config = dict(
    num_key_value_heads=14,
    rope_fraction=1.0,
    max_steps=6205,
)
MLP neurons of a small language model. Each row is named by its layer, matrix (gate and up: input weights) and neuron, and shows model dimensions 112-239. Each number is 500 + 25 x the weight over its row's rms, rounded and kept within 0 to 999. Numbers have three digits each. A neuron's up and down rows have the sign that makes its largest values positive.
Before each neuron's rows, "fires in" lists the words (lower case) most often at its 100 highest values on Wikipedia text that the model never trained on; "fires after" lists the tokens most often just before its 100 highest values on Wikipedia text that the model never trained on.

fires in: "7", "6", "4"
fires after: "–", ".", " (", ",", "\n"
L2.gate536:505496490518462488505463519511556502482465511483500537486472476530512522502430519492480476509502494468537524489536523468501506515485512530485483521500494499485451529499505492517476457542502509520522527470526506517489533485496521460501545501501522499494538549478527521502492480512487491508479497497450523491504501487540506524488533494525529517523477499468515534490487536519485527500472
L2.up536:541538525475442479510497489504518490551493503449478497497510523476506464507511495482518466509518512502546517470534503450533528454485531514512481455509478524527516544454503542496485492547487522511541468515503471534541518529474507481467507518511453472473502526511489504512511516523487507505495505505489497469508508495503482495461478494527486534480505482521506497543529481509516482509469

fires in: "0", "1", "14", "13"
fires after: " |"
L3.gate653:489489508489491516474487486533516457507529475483508514459504505519477499478481499506560497479474499479534508502515557506463504478485511516518512504540511482525472505482550514478517482445516512530522519515515498541497463492503516524528541501508516469552481521523488545480505510506501481464525491505493450507451475493500522552480477487534532515498489469545483478415430517478481515503483
L3.up653:495564480505490508502480500494524517502542509487501474488458473544492491533482490541558514487475525496501499465505510468399489528517530485512528497467496501495507488478520485489480548523502501485508501474509530517520502472482477477455482490533536434488551520504511487429500484478503499482469440495529510457505455501489507515531543483510517485529474452508498487506496536502486508571507

fires in: "0", "2", "dance", "series"
fires after: " |", "od", " D"
L3.gate524:501467517540481475506505476535486482545514463510488480479477538464532505526476514457480475501497485475484521522525513512525486489511490511464497458548536509516496505504482526472516489457496496508532471510528485476465495479483479496488485510489444526529532467483507523484484554482478519498492510474485480530506454505480496499493500462522517509484516470507523485512527536488496469475535
L3.up524:513517489464530491515478489506490499496468543502544550494508481550498508497473478502475487533441497464478466524484488477484453498486534501529502477517523541509526468528515529486539495525468492486517537468503528508490508507474491489475503512460533506479472487495502456537478529517447509451516502517462485491455515501497512509477499485501495495474541526472496509511496500531518521477502

fires in: "he", "it"
fires after: ".", ",", "\n", " the", " as"
L2.gate449:489492477506484470531510522550502508470520529468496530525466512523508472466491489509496493487493492532510488489472501503481483548499522540526529511487481480513484532441518477519529497467507496489424511478491485470463496475519494497479504529503502468499529456488487481526540547459478526516526491547509511458546494518541481496511499495495490524525556498473481458460519451507489488503505
L2.up449:462470486495510488462454510491502509497536504485514565538485466488489482495478487475478461454524537531520470487485433495471470473464463488529509463511478467489500516514461493497527495569513542492509474484523497458493537507475503498471488479477465556545504441490549513474491506481463467520532459446482503502509540551463523493477487478498471516481518497471479508496490511499500514481472

fires in: "4", "7", "6", "5"
fires after: " |", ".", "–", " (", ";"
L2.gate555:502492500488504475500437495502528477508530517463497514501545528497533451465474491513495488478516498457498490480503476506498491458495530468503538520511521506486500523479504573498472504508478483491511498501498515496519510467515470491489538501516507515536520499492512547463495478479491518516526520505512522485433547507533549488488446487469549496501527458464531516480560550514532536540482
L2.up555:547544452501501530524512561480485520487535482447503502517468456524533453528503502507469499521511486525490544487511493493477491518489489533528475468444491468512514539510525523497501493475503516470493511477477540515496451468508542529516456501495495532509481516477540521519460471487498489469542521503536533480513484487490512523538512537477454527531438486446496507519500519555499515512495

fires in: "2", "3", "1"
fires after: " |", "_{", ".", " of", ",", " ("
L2.gate1155:532482495522497487512503519505475540491531563494527494493501503467482507475482488544516484480504543494498511501529523498488540525540503502528497478455475526528449505531503437470475471502490509505486527475501477465535501479499502490529503496544488470494514505471500523522472446506517534487541525479477471444496459525508482509443512500477472474554503475489547476506546559481531552487509
L2.up1155:504537472519486476505483530514494473487512555482475463520501476482522491512488522501453492543490514496521485488503454518510552469503527506518521520522483535528483497519495501496504453518541487526525466468555478464496511498435450512519531485491511515497501488489491537470480534494462552470487473465497505496489536499530459536523501473523517506514515505482517492547463525496467519478483

fires in: "7", "6"
fires after: " |", "–", ".", ",", "|", "\n"
L2.gate137:498476446511519486535505530514499483495495474521530467484471515486506446495540477517504528493446508511527499519554490513482460547526519518500499490552484485526502491509470533529506482462550485490505489509509513489483503523487536566498505517487485507445500471502523542453510492550489516500513521451534474476483497546475513511505535459456558535493515515491497491471516490509498504511509
L2.up137:533504487535507483570507548523486457539445498514497512516538537528490487478505512467519527537476488523536533453514487457517480532521499530477553489470520470485478531490510519510491480507485542510490453493470534461486514547504502471522471501481529469528505521461542503511555515467505520441495532519560507519522493492475515537499500508447503462507473551530519516515510514530475536488469

fires in: "they", "and", "she", "he", "it"
fires after: ",", " that", "\n"
L8.gate109:542543499503465520511513520460529521480544488505483499497485479495500523508459499514496494503499480509527488504470468485457477520550502455494496470543503493496473496519474455495499527502525479509521491491501521490496500476529517500500479496543503529481490513502495516490492481504526506512520459471465454495504554462472445519514499496469496538510489455463482511532478513549500456503534
L8.up109:510494503496523456488458511538467520497495515466489559490480549497507476499582534476503522515525501512490514487524495517471468512538523533473503498505458509504487513533485498493514528529494515533478479483510509555477530501487483482440517479501533508523510492475477508485485501530465485527505507487510494486501524492506475520465493509518491499488515479483487534491467533459491479528550

fires in: "6", "5"
fires after: ".", ",", " (", "-", "–"
L2.gate398:516494510507497462565467561507505483510517509467509527516513461515524475506517503541540448493510485497481499521513464515489489491485531476523480475465488488509514494513491484511468421536489506519525514524526473489524488477545498506512492540494477546495489554466527494436495468515490502479508475476520507519495494523531474460522470510533474536476567490496520482558517539489484509518458
L2.up398:528512494546485482474488533505520533519515494463512478486494486523465502539545520501487478490544490544465477466512481497520542489495492508510470548440493523516518519530500535514502477496529499502486489519457492537515508533473507455505488489496461506466522530523545534491482463504448477483544497496481511466513485529501459533512496462476526520499561484492544525489506518541523517500480

fires in: "22", "21", "4", "18", "15", "16"
fires after: "|", " |", ";", " May", " on"
L3.gate577:549476494479507490488508522530493474462513496494513491519498522515482474502500503499487561500457526503507510474546546496506526469474515495513499436517527548476521490527519497514494494524493457528568507503468538525501503492542493473507538495522460524504504526461430489506477489565541481513509511498539513484508470472515490484502471521467498473478493555501470538494481520485488514472519
L3.up577:513489474474494450546504507512521517510477514459501535487508537453457477458498514458513553508464544502476497485473512540514481490445500479461495506531529522503498458521486506515536511516532518503503477476480514481503539504484508497476494470502480501548477532528483534500456468555493515509478460522525544510497527478504495508501516483459507511524483512499502541503499492488530432505465

fires in: "he", "they", "hearing"
fires after: ",", " where", " that", " as", " and", " which"
L3.gate266:510527521523522510468480527489502492452515518525514520522511488473502502505448511492514496501448509476525460516532473515470506512430483453522482501484518502514488496517505512499518485517515522448508483484510508515480460497482564525486559481510542486471544483510511492476502490449429462498468512461475479576517528508498518478468496486461472524471497486520519535457485527478454528492480
L3.up266:492527470472497461468516498490499465449492531504481475516530474491464538526524517495510520490476518517514492506475536480476525504465492512513508518502509500506492550480450483519516467503500507459502500481504509471547555473557508502479499508494522491517484507519533508442468510510526501481515477485466491464554498515475478479464518514523472502493522504500520504493544499526469493484460

fires in: "as"
fires after: ",", ".", "\""
L3.gate1012:492510500557487532509508483497478524467503509475517430496478493517518493528470505551487489500502526514549515508507462507506487526524497521488543532521483535545496464500473448505538512498544497508505487510496467511419503486454504542517452526508510477517486476503525505497495490505469476515504521531484543512496494484516510524476521553482519541490507494466508507459542509511481512496535
L3.up1012:485521468483486480511474490482513495515516467468484492529530528509463504489473570490500510556502520496525451484481448503527470549529508514500534469521472480535473498514481493497501523547506474497506540512504536474498464561481483509543479507495487479507516535528500531505508499507517491501538534464453475495512485511489496513522524542485505518504466502493499507489478504547542537490483

fires in: "when", "as", "and", "what", "but"
fires after: ",", ".", "\n", " men"
L7.gate48:535525516504503451514445509499524505498482456541508459469497499487445512498510522535504541468473506473499507502493461477506489567518491497475528464496457482499455494514480476523505474490521563547491465483511467536455506511504522503496521488491556477449503445526475472513516481493490514472483463458466497494461537465530502512489557497471535520490465489501504524503495436495480505530468
L7.up48:527509542494485502529481525513500506510500517465518461481463483523510480526482499517500490501461507492521519512492464485517484516499516516506481511456505541487501520529502467522522497522497520481470455531487511454452533501505503530417477513503536508472481512508508461509505542505484488492541442486495508487488526491499529523443498494476512526501516486486462529548463502508480481512513

fires in: "3", "2", "4", "railway"
fires after: " |", "–", " (", "-", "|", "R"
L3.gate717:528472516465518489498489471534490520476458552458518510512522509511490484486486536479504496479516505511465554461486509495472484490510487464482496550499551505505473528499529502475456554512462509495502563483491507507545533505524538497530511491528553527482465496471510537492487476487496486498476501507492478468507507484478535505501477486524516487524476536471491506496506539500485520471455
L3.up717:522528500503477501490494469499500513500501504475543490490483499517504520534528486459497482451488515484485477499496479460485522526507491532490469480554489473501516498492517493537505504524504470490486495485528525487525508525492551510528527497510499478471494452500559514489470447491542470537521500519472487490466470461496489546477522526477493533484513502502517500518485492502493505498498

fires in: "he", "the", "of"
fires after: ".", ","
L3.gate869:464507522487503523466508495506482477459508452494488463474494468502495517503516505504514514496480461475522503543517509509489501489487489496459528506498503495520479471475543512526479538493499544537524526525447524536487531492535563519458502480486506477522455490467558544509480537501487515515490519481513526488523512496512503482491497558504537490555489512508432481531528502498553474478567
L3.up869:524505512548519472519474524524499460459476510541503452497482509502507500539472464500533456524508536520481509524476468528457450510552493506502494515557518537519487520539513514508448486483533535520476495469576527483514495546503475513499458498522540508489542528489489572506519476501511507486514517500487448484509503462486509496487540490516466500479499537507500503503465458500484502500562

fires in: "a", "adp"
fires after: ",", ".", " (", " \"", " and", "-"
L6.gate1157:505507499531499480503497477496535548503529472501472503529510517487506496451484484541454506507525518461479510520489486532487508475495493488532496489532484527505462432493487494502490526503464470462482435505458501541495495483512489494497529520515482465523514437487487491509490538554475501481522524500436528466508475488464452490545498493486498505480554499475497494488560479493512520505526
L6.up1157:469472526492500496447505495520494472493454534493471465476499469519509502513522519493515533521493491451491531485501517470477502530504515504563523505487434485519490486521491510475515505478481521543513500487461544496457517532463482509522503515561527484498481527516482511443504514481514472511505491560485477506453553516517535492477550495507510536538520495464503532471499502503530496524509

fires in: "he", "they", "4", "6", "5", "she"
fires after: " |", ",", " that", " and", " where", " ("
L3.gate159:464443502519509500508527462520485491460502490490517523477534517416463508484485494522488509507491512533485502531478453470508459449477526522487476530523477482532463496518503532484529519534453529491501499459501542578452523500510505498504549510496510498511500512488517500514520496459499471546508469560490492517475523514483487518488540485518477536492525475518502503504498493525502491513468
L3.up159:533515501493536494481493495517542517484464514529492533486473482517473531526520483508504483505492526510496497497530485476467514501528518484541481523466474512496494498529481524493520466482547491516484472488451484516518474482510495510474501471500542475505516465530486552515547466447543425546494509549454482517508534489489506487526500511499522501480487436503497527475552571474494528482492

fires in: "2", "20", "32", "22", "21", "24"
fires after: " |", ";", "|"
L2.gate887:531497495508500521492506510514514540510489496465508495507527517496533448479452491572478534517451499481504497492508528475477514522505509502508548508478512535473499479497525504516495408481504499537542560470533470521488515476511487531504497500508524535493501493498468497507513530452459468489501492454560474485492540490491526514470497533491505498513491473499507478528469531499505471461513
L2.up887:511478481482510487503482480496534508501505481456492477498461559467502516531517505535538506483506498540503503514489488492483497480539554497529483510514505533473474459524494519501558486492530476520509506509467579466489493461547503489465471530507530483499498512535476492532559490459531463502429493519516520490472503510461515499504515484545460493544519530516473539487479513525522489538517

fires in: "2", "1", "4"
fires after: "–", " |"
L2.gate662:521503531502463476493485495507499502513448520503516524480516525508521503493502497498488518473475527491499497482459535486511527535495475477485471494515512523552515496514520532494493475505505506552529516513544535555534496522535545503529510456471511540498527487489477508532484500462488527490498457509563499523508496506527504540515491522495494502537487507486473547503492487441497482475524
L2.up662:510520505489519483486477475488489495482503524480532469474501511526511483487475493561462503543491502498496512476491461493490513502465506492488501511498526516503464548509499504463504533542493471525475516527547500484499519484499527490483509471504514484518493537467545499482558535511506504435501473548492506455475485527535507527460554525465506509508524499437475483532493469480497522487468